{
  "norm_eps": 1e-06,
  "positions": "learned",
  "optimizer": "adamw",
  "dataset": "wikipedia_en"
}
MLP neurons of a small language model. Each row is named by its layer, matrix (up: input weights) and neuron, and shows model dimensions 64-255. Each number is 128 + 24 x the weight over its row's rms, rounded and kept within 0 to 255. Numbers have three digits each.
A block is one neuron, or neurons of one layer that tend to fire together. After each block is what it responds to, as a language model described it from the Wikipedia text at the highest values.

L7.up550:158130114072113161105124082118141106133127119141117148129143097087111186149091137110125095111132130140179123149147126158106157122169106122109162113125128173134098136121144087111099171135158136140122090144135116098128144177130131121122131151121107106130123160118156100140089089113117128107172111143189122133093157134133123108098097113172155133136135142141147172129186118122101098112083116100097137174124072120162145094160142147115180115103157128148126093141131137141101174103098124136135138122148145119111123091117162087123118123130111143162164163151105158030123095123164133128
L7.up645:136134140155187099119140133111154128124157147126119132106146113147159127138128096116082117161099163119125122160110153154142157116127093097122100093147126116118133117115093132088165136160092136144127117129141186063116147105146162136124153093160123131155097135137113138108093092105109140143084146107125094154085096121141134139096191128141112136153111185159084165114089118142146090153115126169117080111090115139134154109163089136096117157125134157140079131101099102078153138117087105106126137129098102151130159106132118110138168149111135101127130145106085151089090138098128157117
L7.up766:150122150149108124129115148079134118128114135132133141133158116130134161148127102116130151147163129088120130084143086124106178113160099131120106064104139108153100155134112131106104128159083127108114064098151123103142163104154140148109123093177105148120106128121124163124128088107126106152130107124136143150177121174088107096167131134149146112090117121118144113094152110148097153124116062152123116144160083156162122134106123155083143169116133129120160144108140148119140128130115123133136103069125143117134117117069152141135157129133162140121106175143109130108121099154094113141
L7.up995:151118092075125109145158159105125108153123175129148101127171164097115143137158086148120103149110123123137085140130189185151146084134095080116143106125140113145137103099138119129089143132151103111129147116106130094158169095093103105116131128134083122118154154113169123131123149110117107165100130107106133129108119105165103080131112097130124146089080123073080125092089093147138122147125124115116136122119114142169084117140126154115081163121155078102130114161141136148122094134131149145169132131156109117122188147112116131073138144129126086137153139126114126117098158143126114122
L7.up1568:138139101137178144107120099113138106149107130097134081121147127059126154146128165109118121115166115170133120154152170186120104087198104114118092108112093141162088148082120172084153122143130105142138103173107089116139150131117130116132116155110113115171118150121138119140149137071130124155107128114137108135119147157171149084148151141175128124128101124124128163124114186117113091116142136111113117110128108186096125147151153147113160120127155123082150110132097165123134146166125072130137128146112131070154096109117113121124175111131123134163121132123092151084145107138117127143
L7.up1618:143099102130120101086128152082119106149137141117131100137145134115125173171142094123086139130152148114137107119135171090114155159157126126122116109113082146127109152135122114116101107141116108079118101131103148093122118108101093153124122148129146141141069151155146112112103095120157153119083103073147149129130135156093115108127108150143159143157151191086117166120119066152133117082077135110111146167198108098115171132152097153064129183108179112167162114148103149153092123083134093153104150101139077157148142114165155087121127127142109097123183117142110169143100156145139121134
L7.up2684:090106138099174150155112155130168142151136148083146114118109126116130092113162102087127111122116081167101160139122111155157123098147109107144118140135149150149157156121113158127207120129101105108115116111139137096168142137115132133136104110135157130157114130133088122129088129143111185116145141094126164118099122172166102136088117126145140148137180132127139135120075128152124120126117145132144106094120114111125137119107134131111151144149092127144124118143100106128106102126118115118139135178167094134157155156138153113137153073107169103112139087124076158124161136114151125130
L7.up2720:130136133103111108102174150106149142147139113086142120151168140118136085159123123090126110123133165148127147127150092149129135169149112167156134112124103140146104156155109103137134094146161147134123055116074148129138195131102164157141171109136195141161114156122153106140100101134140138142138112121177161154140095106138127113081118110125118127112117118142102131113136146165124150130150102132121112122147106131113128140100142101102140123119145159145102146079147130116113112093094117128163168128120131139140109144134140125110148117111135117124098154130110154123071103153158114115
Responds to: Determiners after prepositions. Determiners and possessives (the, that, his, her, 's) opening a noun phrase, especially after at/by/to, e.g. "At that time", "at the same".

L4.up480:141131099099154173157099159101155135110117144136106104132137123151102109119119114157125136109140129142095136122131139146141144141167122166139126117140150105110130142138133142145104097180155113146114116136120151174104120077106180187127138149172116140154126117155117133091122124121122130135126158110151071130127140150136127103141164096136142111157088119092152165134148056075113135152114074132122197140158099114093115110115146141137117126150173136137125137129112136160150115084132115121108182148138132120140146153164112130154106134106118139130109107137124063144174103148120122142
Responds to: Foreign word endings. Final or late subword pieces completing non-English words and names (German, Scandinavian, Romance, Dutch), e.g. Reichsuniversität, Eredivisie, Porsche, División.

L7.up1:093126130142152143140145108115116140152124174179149120071139162114138088134106143124131143150151143108150137153065118105131105121112098159142103109139162106086157128176178088148132109106166079121091099123112088119137141112139095111110128122091144113176096142130119130111112139109069108141132097144116063168104157151102150126130099146146112166129106136111157148143140149109164084146084111104158095169131141149147113119133076133166181136105189171147137126195109117104098134156103122135141135152103122136153099100155147139156129117126151110160137193126100135134109149105106116160
L7.up446:165113130106126115105111121108131112140101141118103126114169128098130145135145105156091130094136157131127143110140111134118135125128149141118105093172140147158168090164129192129171125141121117135130111095089103126157159130134087152077126131116172139124152119145134151119152108169102095144137134114107118171115134100126105167109114132128134127156143150095142166119088120128092108086088099116122124123129103142134125159125127106123104117118134148133145090091153081112126128093152125168134153159129139109131115106105178128125173116080176140078140117104078124117127108127173168097
L7.up649:072133139136154104108164100125132153157114142166160148113165150108115130125080134119075135125135135151108127139145124129157147107099139109121088119123122138104132114143099136139108128093143101133102158167107121084119136134112114134100105082123147122148082145129055099132115162104135129139130100175123145139163120138100114118124140115172137169164123116103095113101156148129140145117128137139127142140138136121113178118130095105129153138101125158135131144158130106131132112118150109103137120171117125113125129119118157118142123089133117070107150146129128078133128155110115116111
L7.up707:138139157111138132166160133174154114123152131103119110133091148143130092174123130165126122123151145099147151126098096098134115071146104155090127122158068152156141141126094123168125146120156111122097123122113149118136168130131139124155120126175140126164111118089105122140141145116147139113127131138125105174156126110107082115157112133142112116120091097096120114129148130104126102094145153125172109109130133137122121130105089085104175144128166139105161144149174135146146127144116132127128102119148134139088186170152138160163139102141114123148135129123125095146118154125105106112
L7.up1008:134107124125133114148125136114128104170138082127155152140125129134145142139141111155160124120143134107148130111104106123115143132152107143141090111130111135168134124127131193125133160101101104108107128120125103158088162122134200108131131144139180132130125151157131136128068183152138102131091093088123150114180149148097087120126099134195161122114136124169135118147160130117085120135085129128123146115149126143112147181097163126138149171155137109146098136168159201184139155128110134115129113174139128151154128090084143127118141123128173151141128093110155124125147085122100145094
L7.up1855:129089131135128095145165117109123122138140111137102125129138142115148133173138130123102169058177131136098144169131119160131139130118118150140122090139177145106156115137147170137118137151141143132148137131168137163119118137134101144105126107127141146114118140107132078147081162176100156138148127175150126146111141148089136092100160138133122125115133111109120109089133139107153085108077119138113113166159111122105130149148141142146139152099121130158109116092154127122150129152141132157124146211212145135094155104133147145115123121120182107143141116138139113103134099088088120130
L7.up2069:104102135098117104110118110134123119146126141114125139136138134126102070160136090152108132140118145123108111151102128128165148128123120181081111091142109150115133131149123112151078164115088124153126147106146096133135146072140145133099098172133166119123129142081119103131116159159134113120137137148148140170098154120114134168145144114158099145103124141123094113114166127088141087117123131138104124156081136180146168119145078140139135149120073130135090121092134119127110113166139115104123110111126152120120161090116143110130156132116201166149095128149131116150139137096073101157
L7.up2564:099089120157132110128111117154141162148169157122134156131139113115115115164145099090145150148093168094137150153104116114121146141126093130195141095100163115120138129106104143100133126122142116110120109160124170145079119161147096125142163154166122108137098147122100113114133175132155150116113146168156092142148164160111126191147102134108132131137125142092140111133114113132129119149133127143157123135125130123123144127133081143152110139130183121124162127149140136118167144139102125113116117195141143105134148116125114186155146140103113152129114145168160135154123138150114110125
Responds to: Quantifier before counted noun. Number words and quantifiers that open a counted object phrase (four piles, many awards, various islands), plus verbs like features and supports that introduce listed items.

L2.up418:187144148136096128113140170127134117137082117126111123124152083149132105100121108147153124120145121063121131159153130118128130151147098105131148117121134100141075120129129143086094092132129126132147157114112142114166142137150103141140121150153092123164142173141155134162120110138104146116100158132149138128141120088128112097141126124163155149153124100157143170146155141134112119116191093114144173135097145200077127110138121142124121162144155119138099091121098109142153075130140117123141104141151128084143112137123114131117129137095156164125143133138077142165154132138120153115
L2.up824:170149181141143114150067144188111119135145127130124116137154101111122127176130137130126127129121183091143109150116144137122135120133122139110134137162155140135132134126140134105094128157104131185134130097107105098154124153085121103108137119098116066160140170151089123087081127104147095158156126153122141174114105120104180110122100108158089119120134111142064111081099097144112121142132157153108136179112150156141123117109113141106122115131118124128129094141110196118148129149102089110116098149167136113175083128132102135107133126128120122110152143168115134169119106121082186134
L2.up859:145110103143129182127108114149126085145124121121092129147144110119096101130154069146120120098157158045122130122107131167101140119093101156109127109138162117101118130120147145126135125107124129150154116136115095119150147147115144098112121137087135114168118153096136160125146125131073154163141112104111138124135074094126132089084124146108134120139116132162110116122154118113123158137133168102127169090121152144127095103130149133120128129153154172104138101165100172146151130144140127119164141127156117108160135131135140140090131124098187101104132119153143104150145126161115130164
L2.up1023:122093144170102139103165101112159136118133126139086142098112103147156116116157104142156107131164135135199149136113118141097106084103136091077167139155136082151152070112082119116162111147146134099160154099142152143120145130098107135149107144122110127094130106153115137105149139114118141130114119069171095132164126138128119143150173091143093115127112091122094159123149099112162156121107126144110134094101162160144132127109098109148121160130133170110138154124106104143122101122088114123120116113104124110141126104156131109158142119089146119102134153128137115134159131117107137150
L2.up2034:089095135138099135145120159155134134106159145111109135136137098150103139125105086131119097124173180130149136169146124149143134161113101108109110156153128143097114171132141158101158084124099122125164115140108101191189148086096136131109099170073128103122147140129121135157129094106097132104132112141109096135120113143139136121086179099180156143143086090128085105060152129138170148137165125172116148131115110131129121100152129115102136143152129149107112139147146169121126129119120139141138073131164092110178134118114125115141093112155155143129121133138108172118131146096113170117
L2.up2157:102068146125139133113124099127134112136110187144114121147107081117166133149124088164120109107131130122174114159081127153152154081122092090134143107144160171129142154137132135110120143174123115125161114154122090152173154139106114114099097137072145135145157096163134153123142111106117147153074141108144102154107107105116121079136110096147113117121103111157077126115105114107154142123150114101112155114119067112165115064142115162142103126125121135153138109141150169157137111114110110121152140139118133098138119160157134127082148120094148123155160124138142145131093128153152109122
L2.up2483:148094110134128169098109166133142163163073112101111172149125098109117103143127103165120139110121160132156109158133155163121097112102138131170136119139152131099166146156118121090129112139152114126131113096118133163204158165127130098084094101126114088126167116120113171128159129072109138117123134123120082096139138146159131156133076140125127091127116117121101142112095115146163142172145086163107151125130124144144157083131108130129130121135107139103086129130084135141130122103111123139155132150135106098149129163131144120095162128144151133104133181125110093087146125161115147118
L2.up2498:131118135100105124166090133158105115106124112111123136107172068177095105071126070103122102137156148133157115147093115094136119143130128115138127119145173116154109124124097089109098120133156144108186160116125151140144134150139093095104107118138150125112148108175107156105138132122137142079132164132139133112141150146135117092105167122126146143114141073136115097086097145119166144123164112125147177141081143111111158109159125105156155136175108135099117106115160188118160115126121092139160147116130105146171109175130133141120136151116172144125123124134131106138145113141141141156
Responds to: Person given names. First names of people, or the end of a split first name, just before a surname in lists, tables and prose, such as John, Steve, Will-iam.

L4.up286:145137123128115119107136112171125109120137126134136086100145142128100112177111129118136164129104136118134147106141157085126198120122136132142146115093097110174122132154151075102121109139122127115170066129125151108156126113145143159138092180171124118158095123128169135125141132117148123144186088140148154149168112142131126116123134111165126188152118169148143109129130083176150124117165093100112118105136118106132104106127140128147099141135138145086186083131126149154116140126111115141145145108142114153147144152122114133079139056113117083130143087158097173113153136147137137104
Responds to: Determiner after preposition. Determiners and possessives (the, his, her, its) right after a preposition such as at, on, from, as in at his, on the, from the; weaker on scattered name pieces and table cells.

L2.up30:123108150150140123111097098148126145167136163157131127107146112135139138142125114100104124132122122080084137088140168131121108144141122114157161141153122096150127114129114165140137114138144103084151126149140114121142142129110128163126140141130126110151149118109095133104115119134145093127154177102092169129146088144088097123124146132215127122133115081146120155146116080107135144103155144127102157115126127153148102102095130090116124148166137117111136148106131110116140130113097109120132141141142123103169107109075127109080137099125129141168183144126136131119126112092113117156
L2.up981:155115147136141134098125112125124154146154116158114100133145149145127103091137091092141082128102107093157160116112126133133115088114145120183132129173149096083115105089108159120137114132104122123122076139128095119106127123115191147142100094156103134132111164122091157118153162114130129194090120094103124127104079101120138128183146141127110118155082158156120138111098115103096130137131070140150109128129101131137147112185102119126111117093108143084161144128178123119114118118116104148156102176143145131191161108143137132102134116077143112167156125112119147158131130095144118107
L2.up1323:152153112104151125093065154158121108103129142116138115148108135146156117177143147089112131135120116126050131150171170148112105110100134136162143084131142151137103177085115104147132131111084109144114113107139130149140154174130111125127160129099125127156136125114170124128097103077125141094145103150133118158101123156151108155155120126119137118102108127138157123124092127154151124140174113137107118109112114157142131104085107114107112116123151129125124131113122109164055119114132122116134113140160139143091150121103107139057132133138140158086140107169135172101138136141111134119
L2.up1680:091068157127136113117142106107114121144144149129136108135139110127131138151128134117148121148119149148184116160128155096126142134162135113121154121181150124141152171138130135112114129187119121120146160092165170143149148124133116145153134158171138075173111143154109111132127122120151140077119139096133170113130115161159134066152156103122135142131091090174154170116128126150138107126139107152128123152129062131127149075120076143137152114113148119170145127130097129107128157167118142129083127106179146137158108121105165146127124101109096133111149156165150142118113123137122152095
L2.up1841:144135139113100146152125157095128159138151163127124132138135097126163101129136110115124077153130127122126088142120135095147133122123126143145115104103133138122141155092119158119138085142120160148119101108078070152144171131095138093103145135123128123142109146096134132145132159112127087134127167139098107123110106128130121168119105123127148146180159066151109159148138092157142147129130072117088123167127077095135076148156136145117124134107155144102138161140120131132114128098134133091163122134141109133134161178090142120148150141112112108134170131108118139116147133158136112128
L2.up2345:145128161159125118139119120107152129116133115151108082147165092148144115163116137112126068117089137142178155138147137163127132135148106168150152111166117105160150161105120087126109107157136142137112088111096080114167182094123191154157116147117136120139142115089120131106112119098165161127133122084110110099118108128153105099139150118169118125130100135148153136166078106160130107120103097114125133140150069080166118125115125093162110122123100135151173143141120116149126151136092130116148126104111121146142169091110126127089121120089119119123158097158101181107112151130177142157
L2.up2590:144142132107135108108109172136151055176163149102114148124138137118160144138140147092094093158141145122069151123144153115102131125117167150109118104113107141133117116077109126148102142121062135136125119151163098154158133146096109163141125138151113178155140135136071110139105151137157142155143126153125144147122107168094129137148153137156143149169140112122159135110120161138145119156133162127155142146126105165135133144107086094089138136149159111131148128088142118126154171165119112107134132144127108158104125118105122149113085106101122135134135126111127091093131115104126092125
L2.up2755:155140142132129136161143159081138162136129128152117135171171126119112130165151149110121106106100149114165110130148149150110129148152143105150122130165128142131129163110096135098116109138137130171121097134098106152134160138151143128163136143105063078179121175102104119160111119095143153109180138109108130140152119144177114139162088162118072136112142089135140151100086184110128090119138134142083101118118118144140135126121138128126120135139125143150156120159142121140143140122153139135094113125098109164108173124093082101098147142113140141141158119126121087157067086152098138159
Responds to: Possessive pronouns in biographies. Possessive pronouns, mostly his and her, after a preposition or conjunction in biographical prose, as in "after his death", "by his wife", "her son"; occasionally its, former, first.

L2.up527:147144107116098145096104098131167153127114159096130151099183093137090108169110117133164119140097118120105123150126117146136156118148132094163140110103105092113146126097109113094142133114138114133158125124078097106098154115144123145101160116183134105160137126060074149143106177141147139126144151101140147156085148110119106129162118150138109125127134114165149134111103117097213115118141121087154119127125142191163139143116124117094148130103157123109152167086123136103110167164130150119154133159118115140143144095129144141137155118162142135127084089121162152100119093158121136154
L2.up557:121143162074145112124102154111095076111130160140118133139129136118140103180140128130132118139105148115118122118120167127077139109150139121120144125104161166089120127122106056154162079123121129135081084138131119149141119134133132113159135140112117143155139131093103147087104118151115111144132113101142139138103062160133105095140114157132088159124127128139129175112150131128109056073157082122127120126126108153070140090132077119152133118146126164119159102139139110151159160134140121089168117118160147122135114117108153143117141160160124167135111154078130138094126118107121089155
L2.up647:134100127122120135179107125120134104103137144100142141149137108161152157125133120115133111106114102122097118111161120148129122128111112086131134114169127152118163152120130149108104142127161146156119122122119110129115151105160104135105133142110142112145092101129102151095109137103149107119123155143152169088117104133114115117155148116151127147117113103122131110133116128133102065120138055127149096129084159108117147134116102101181115126097124102117128171118169132159149160142135125100123110156162090145133072063132182100120144129157117145131108141079126121125144139168143134127
L2.up1072:085087156169101080106111118152107146145159114095164119147143146106126107183157088119121086138116118142136099119120163140126111082123124138151139073104162127104155126128103127158155118166140095122120128139118114115129131103131117164118081145108134089164130145106099115108146147168158117093137130124136145095170119155150104141137152103160104135155168112074112133132129157091141063125145146120127107125128135134128152135134114141149102150151143197160144120152124128092098148110139131132155103126135096115165112100133146133124104142075149100114115147095097119164127118086079092144
L2.up1606:116090101143110137120077152125120088127127139089146129144156110100136117169137125122077080139126117149134117076144172124139101106132116136162153151104133140124163156173130133117136134131178117077130152126140126088112124140143084141129108127134155073133144118127108132111127119200127113116157116141110107151181157114120124170137119080129104118161110115129062133134130120122141074133139111149151093139103142153099148081119117108117145131092145117124144121130154109126140149146162129132152119127108125150118133085119171140139099084148137147125139142120125110125150110141100155132
L2.up2456:136114173099148096109072122110112108129154148134155131134153086139145107150157116143116124106118106109146141115105130124106123151115105127143135109142174122134162096150151138126120092144141131110151097116156096129094150122143094144122126129118114095128097166084092148079123134139142140110115118160123115136135100125123150147116096113155103168121157179138094118097114082104159114119168087163148149134083146156129161147058109149164080159112124169130123087114107126116117167099145122138127126124126131107138132106150115133079157131152122128185133141154169138131137116151088111173
L2.up2563:149129125098118122097124165087142147140128117111132134118195089112127102127111122114168168125170130113131124147131122082132141132131127130154103104093133131107150130084153114120130104110125154129105130098112146125140169140157112138104153159105167144127142162111101091107101135137168122158102116134138156168118125141142123118141124128107114195130159123130131129132123107129152122122148097143151122152107087094113151079121138091102126143120140153138142109083114100122106136131133134124150144145142081151103133118135143129094145146106115153137094136085139133141118104116124088109
L2.up2912:133148130146139084078140111104099089109080102115116149157129108144125160112106114167127140119132141140116105109174109105130117133109130140127104088171136153122146110102129110151118121181104129171096122086120124104122116103143142153114163156147109101138097122110127124139122098173114117133097143142099127121119152198125128158132093130156092146135150067134159123087122158153114122076146113132167103141100180137097159107126067139168142125092112134120148111112165150102143174112131114103119113148170139127119146092184154147131130130134100145121098107128155080136126113105111123149
Responds to: Quantity words before plural nouns. Determiners and quantifiers opening a plural noun phrase, mostly small number words (two, three, four), also other, several, these, and "of" in "one of"/"number of".

L4.up2257:117112150145158098107119101094113100145105134135176100125133111090078092154119112120137157120125147195126121131121150095119089132128121128176113093116134130124131117153138115161097130114157121100140116134149103107136148109107139161151135188142152105144128132096125132130117156130156123115109115139141163134154151132137100182138097157158119117140135099103187109158126115156119113126145085153110114136136114118109130155129113137131134185099137136158096137112119096159124205130105104111187153113162131155105163104115129124125101112183083132102104115111142105153116078118118132103
Responds to: Quantity determiners before nouns. Quantifiers and number words placed before a counted noun, e.g. several, a few, numerous, three, and "of" in "a number of".

L7.up618:101101126125165132163135103090150073100097126133182138157118075124138121130133117121155158158109144148133159102100101152089177103138122107121115157148133094132145142116121155090113144138129128137110163131137150107207104091126088117139134157131099106144142137129141153112099140111106105202124134121125134133150126135100138115104184116133166110120096153152195139123196113105110137115137125147146111099078064128149151105141111149108105109157122136134143119169098113130155155144117154106120147130150109107115120128139121033113114131111114154151115150152112146151149143083134155112
L7.up694:170107179177143101131156116140133122142125115130135085162134129160160156101107080094133132166147121107097133130139098139122104134131094158184124106104124118150124132112102142142160100136154115121073088087120132103164185108116093116138124151174138101156109159104115150108134113147124139142125130131170129108147150159111107120145156107103136148124103108110139148139155133117121150111137127099118135134113139123108154119116156150136106139142141122149090137137132132160143125122136145140123144143147116121119150147100150143083120114129133124164100140168076165130152149110126117129
L7.up1071:153118126139123114108145101142157128122154127131122089107132130142126139155111085130122142127114162147147139119122117124109208081110077136130141097135095097123135117117132108104139144143141136109071125140124121103138103092113161124133041145124111104165171119093112155143094104073115128134133126091163121070159134138105085122140133151163112177123142128120121103126141121084106120135128120125113117128112140120111148101085108156114142149132150163133102117110102212147184129122079124084127147139125136106146125084127157087149119166179136114110103135167085122137131137093145098104
L7.up1175:154150096146150111160123096118155129112106143139143076135127141142129166126103113114104114135130113123114087132094138163084161130174117150113128110093125130116156134087149149136126171108142118167084100125109088105135138126140126137112104128110103043132103118107099087079149110093124136152121145147152155136140117118124123146161177135098139120153130119095161169124111122102144082150117169111115119188136105123114122129138079110168134177139081102135139139178137137127123114133122097133120107111102105127165121152131138103131130131152142094145128161137153089140114138066155114134
L7.up1857:148152128102155134145119114123150087135142161098095108086147120137167133119168148149126140139104130146135095149111143129149128099132115128163143106170098128135174139135084118140133143100120086100118119147140090137146135122178110114122159133101137105172151096118134144062125140090097112152143115170119161113086155139092121165075153115157094139147164118086148087118113104140109102152119154121132132137125134091155180139127149138133130139143114085145135169125120129155110117148120098117159144094126148152149124168126103103136136135150116084176137127136146134125161154143165124146
L7.up1996:155152118123160177119118128131123111102102117136147115178150097151132133145127101152140107147150167118091106108111130117130170124130119122098124129176141136099130118111133139134121126146159098137045169103128098093154150102164166134097131131162103149160096115091140117073125147116139137108127110068115182112165102136105146134135116098144119163111109119137111151144106100145096092125114123155120114159140164158121112074166100133130135139128136125100114124116112105172160139098124111155123102159165102130155131096168151134119129085156142158181091115174115082151131133079132148126
L7.up2185:138113078138133128102140119160156112097135136135121095132155094135123158144127095099136173099129143080153158115079133149152130124131115124093126088094141075112126164118171129107121120152152127095088132147110146150170089085142138146140116131178113128147108124138076126111162109097058164152119119132162117088137157172125121136166149121123151143131162196138117118144120147122138124137115138120109117091103153145125144106106102130143127119137147116115120166126132147144122116149125090158132165128110168103112109113173156119118127121162188133097123127161119104144119090152112159109
L7.up2338:127121144165153103137106097123125094150115111136141124106098142135164114132142147136119120099128128133133127125085138105103132117151120127126140128107111168145146092119132111128142141135144127090127100123128128124174141119079150161178112164137116089138112112127168074112109112108109098106130131095146115110139127104101119125077163171117130121132126142093135116155111107152101125163141091142135094163092092141145136101150116131156112131100146129128151141142111120127139124151138123134146165103104125146150151138136135119138133065107091099140080122145121148129143104128167154113
Responds to: Table cell values. Tokens filling a cell in pipe-delimited wiki tables, mostly numbers or years at a row's start, e.g. | 1994 |, | 22 |, | 2008 |.

L2.up31:151116161126101138158143113128124078129143152088108112127155122173147115148100080089128152100135150159175194120122061130117121111129088105136123129128123129153146146137123122149115102149098099129164132143133130139147169121125108144131099108125104111088136134135129130101173122133190152175152127112168106137144115155092139153154165119179112117193138113127154134157154123123137124115140155141165138127107101104140101068120126094147133135113147077114122086104117174121098120108126112141114124098134161096154175144176155129100106107133106130146112135151146167110122120137156096132
L2.up252:090087148138151166133154120126145141132138145117102116139138127107165142179155097163124121131124166133140111132102112148155136102126122144088088120147125136111132112156145162157134132129161112124149120096138119115164148112091074100138080105152118107155107105121128145162154085146177138132147097127149123127134082103146158137142180134142119117177155129140088147112103138144130137126141130159131125101071147143145115123122145084142092119113130152194151142122111140147128162112091124105094115149114129141170113096144183110055077115122113142147148172115066134107131163149108165120
L2.up388:119105087140127125117093121159146120128133165102157120144174103103149133162133108125118145150101124110191146187147139120166125119135123143126128092149159101106115113113162167133124132116148119161109108101136103189088164087129104102117117145161121094145152115162163133098178098131137133153114146080126088087113136143122052122153134126141135111126132118148158169140119146127132094109121123115163169104120117123103134137134116151125108147137098115146127129099139148096117208073109114114135108141109128140144185122152121126118122113161132122143138132146115141162152129124107131087
L2.up413:123168102165131128119108110163123118095112160096099133128135106151154101118103141096138120069093147179128151142135155155142147122140105151106104112158127118143157134148084089151128129105110097116137103156108130120184131148112124121106101120136138142095116119117141155157133125097109154146131113084160142173144139096111130098096138085130132151147124108094162124114139141136156130135142136111162175131052094130111200116127136096099100103164093103115164111066146122137128149109145109083177147116133096114155121118105132154113176137145119124107112111159108153150138106152144131154
L2.up1104:123098121137109176182134122065136128149116139133090092130133135139129120159119122155143119113109144085180149142169119145152119125133145125133090140086120104142143128131095102139084088145134130136174145095071148140120175112132121150121101128078101108128134128134161151132142128126144118137116088112156111144131136163129147124095156094164125102138127090147136119113141106100113124175160111136146135174125116137110157100081148156120113126122104088146171146174143110117158108120088133151132185137165123127157085104145132112091049111086144124168091151162118150131165126126181130141
L2.up1542:165131127149098119109135111126118151159108118100131137075154105166122170091095093132113105091109087112160112136159145115143168090142154168132136087131119109118116163134156129141139119106143105092158164123107125106131177141131090112129096161176137114157101155125139150109144102121151136158155123079172099124179124108109107088132166154151094109148131122123152094153120142107136119087135105132137124148106107181113143109130148111145103150100139145115140122097122157129124171137145132132152120131165109123141144124153171123137110120143121085133104120132140140163150127112137182129
L2.up1955:126097127140094138142114104128160091146151096119126102129134108119132106097118154148098144111128121106138144113083163068114115115150129119123097112152144086118145132120147090175158110126139110143139141130104158110114154101123129166172117076205088140185165158106159156126132151145148125136105136098148129102114126113103117119157143160147107142161102123113123181158116157095120115111158125146127146138073096138103138140123165139133105137148126143159137131110137101117113127146149121127160097139120147137213110133136177120126132112112114109127132142110119147124104132117077158109
L2.up2201:165124077197161152114114134124130122145152115112127105092150118159138121117128124147151118140114132087133119140148151121157112091119139131108138099118149129113105124143129137119117126131085135110139151145123111131167165124133105155155112127186060089113132121073136161127176095112159110150126114126160148077174146106104100122135134146128115102152129133142125135132123125125099119114149150082125162136100157153132156100111140181138132140107111136154144120126111126112106136115116110148173138138144119114139128146137107130127159119131129134175105154126122095146116126112110195092
Responds to: Row-start index numbers. First cell of a new table row or list line, usually a rank, number or year right after a line-break pipe, e.g. | 5 |, 22., | 1973.

L4.up1847:108100118149108073095151108120122141117146125091117110117133098112118127120118120134124130133112155151175115129148128128155125113141128095099137132136160147128108128109113095134130108146121117121153160066129146174139141145155097093109090161126148084143157136087113130121159145108143141138097150135116080199170167110175094136143163119182102153167107104095150131095125116101151122143145106118130140125113110166140112110136145128134139144130080121081107115109114113157137140092098114131143146155162100081174088060108162100174149148130129107157113143144119089124151117130166119118
Responds to: Wikitable first-cell entries. First cell of a wiki table row right after the pipe (row numbers, headers like Title, names) plus second parts of names (Colonel, Albert).

L7.up1159:123110125166118152150128091133124152145146169148160103148185092118103144106133085197158123142147147112164128113099145130141100108110117136131102168146177098119165093102117101127143157102147117120136156089169184142201104096128151117171132132126135089103138145099099167122140164122115122142130078109141124099168129113124148137115128129141137131141151139111142104111114120128140160139130090161122166101119109139159179102129074126144162093147107165136092059151155139113125121136095090130163140132114133148165110154130149125120106127134162082111165132180117143145160115128118133088
L7.up1486:143125090112098138103177132115191135134089131128136116171143097135111119121113100188126148108174179137147139125116112111150136140179142146137131134101136118097165114120108151169089123162145114152132127081120112133140100098128163179109138141113121141145155162156145112133141124168054120154088109125153105149101136161161151126107139075118141133122096103122121162162104114113118154127106077137144168130139137129148141146145151115133138138130144139089117158174103145133166083125104090128070133151163101131161122164126137079160106142136125158118149126136114156131124143148127120124
L7.up1562:086133137105111143146106118146153112113079111168113108122157121115107130148118100154158150096122143117174126153090118151142158126145119149125139130147117128122131072122089099135134101163175137118107104123129144126141127069158145149156125151129140123112111073141141130125117125107157128157151111105126136138121165145147123098125110076142145115135179126108138150143160125087134129164118078140126148114138138109135123082109157149141149116151079153174136083121147165120144142126149161109119129131165153154087138155130133152116129136128171135101125107138133171177118146145077118086
L7.up1595:117137149137129135111108082111143124144128156116129112173131145211149121102119148139134172114148116138150091168132126091128139092123100129095162122163127098123163096151136111148110166155136120114126144112123154145171113123097141101158179095118083114129138150116124109125097127157105101157114124122141110141137159141126140109135117111094180147150185135100136164115098094095111141148117123129151178091136069140148132100148084162170120148143140150105113131165100134163141121129117116155105140120158145107113114116144147098117148139087131124181156152135137115098132172109079129144
L7.up1631:105139129116145107101128123106157156120111143125142151121155134108102104126093128121130127150153113133130114142123154132125130107108124091165141101120136111092141132109128151144145130182127092131119129111111123153132124131102096135120089108098135085095126123150130160146095135101112121159129145121110157116178143136123121152164083124127164136137118140133109123149093099124137166112127131170152161131113127118136164125123123163179158129120153110109109083142115159125134157172116129092133155129170117136164129123193117123104150097145140095107142106141154105145187171081149154106
L7.up1924:107122126139127128096129118127141134158136132130118125133137141161120148151123112106128141105148119108055104131127150134120107112128165169077107118142155091169138147114140092108136174139130162134087134109160155148128117118120140170134107128160108087121140107121115110147132138106101126157133087112148132152144087158130140122164133154130189131149129148113106128132107136098170133125132097141125179092100086158156107151104102141109168133115130122105161130122115168159170122142123119097162137197182115122093088126128077127146117118120093119110166143161103157106115156143121152125
L7.up2063:122164123104128146099109087111129095122116116159088106127137134144103136104099083172117115125141123137103092123091182129117141053142153153161151132169148120136129081117096140166143184186143114121130146162122140142145115100127162149102149151154099099148137127114141097121135094110119106164087153154151127150084169151146165131128113084137126137131160097116124101136116066104128154128115097094111106052117101091134110121085136135158154131137095118128136135184129153160160084127137124113118157137126120105141139162138087136138137142091136123144117096152136084137152134121079140122
L7.up2153:086138156115175152088172116139139124091141105121095130110131133161093132110102075127117138164145146137121135169131113107140134115140123159103106171178162100104174070116101134140110148153124104140084141104153134174114122145114149126150133117139158118121160128098139116108167152149117128131091175110168079147080142103131108142159136129129176134133106093067144118139143117120174103141163143119130144113130128116111114076130112143097077160139192148144173133149126140202124151136139102105141168101157155146126114132109160114149099110100117125124112118151096155119144152116109176169
Responds to: Foreign name word-pieces. Middle or final word-pieces of personal first names and foreign words, often in tables or lists, such as Mark-us, Wern-er, außer-ord-entlicher.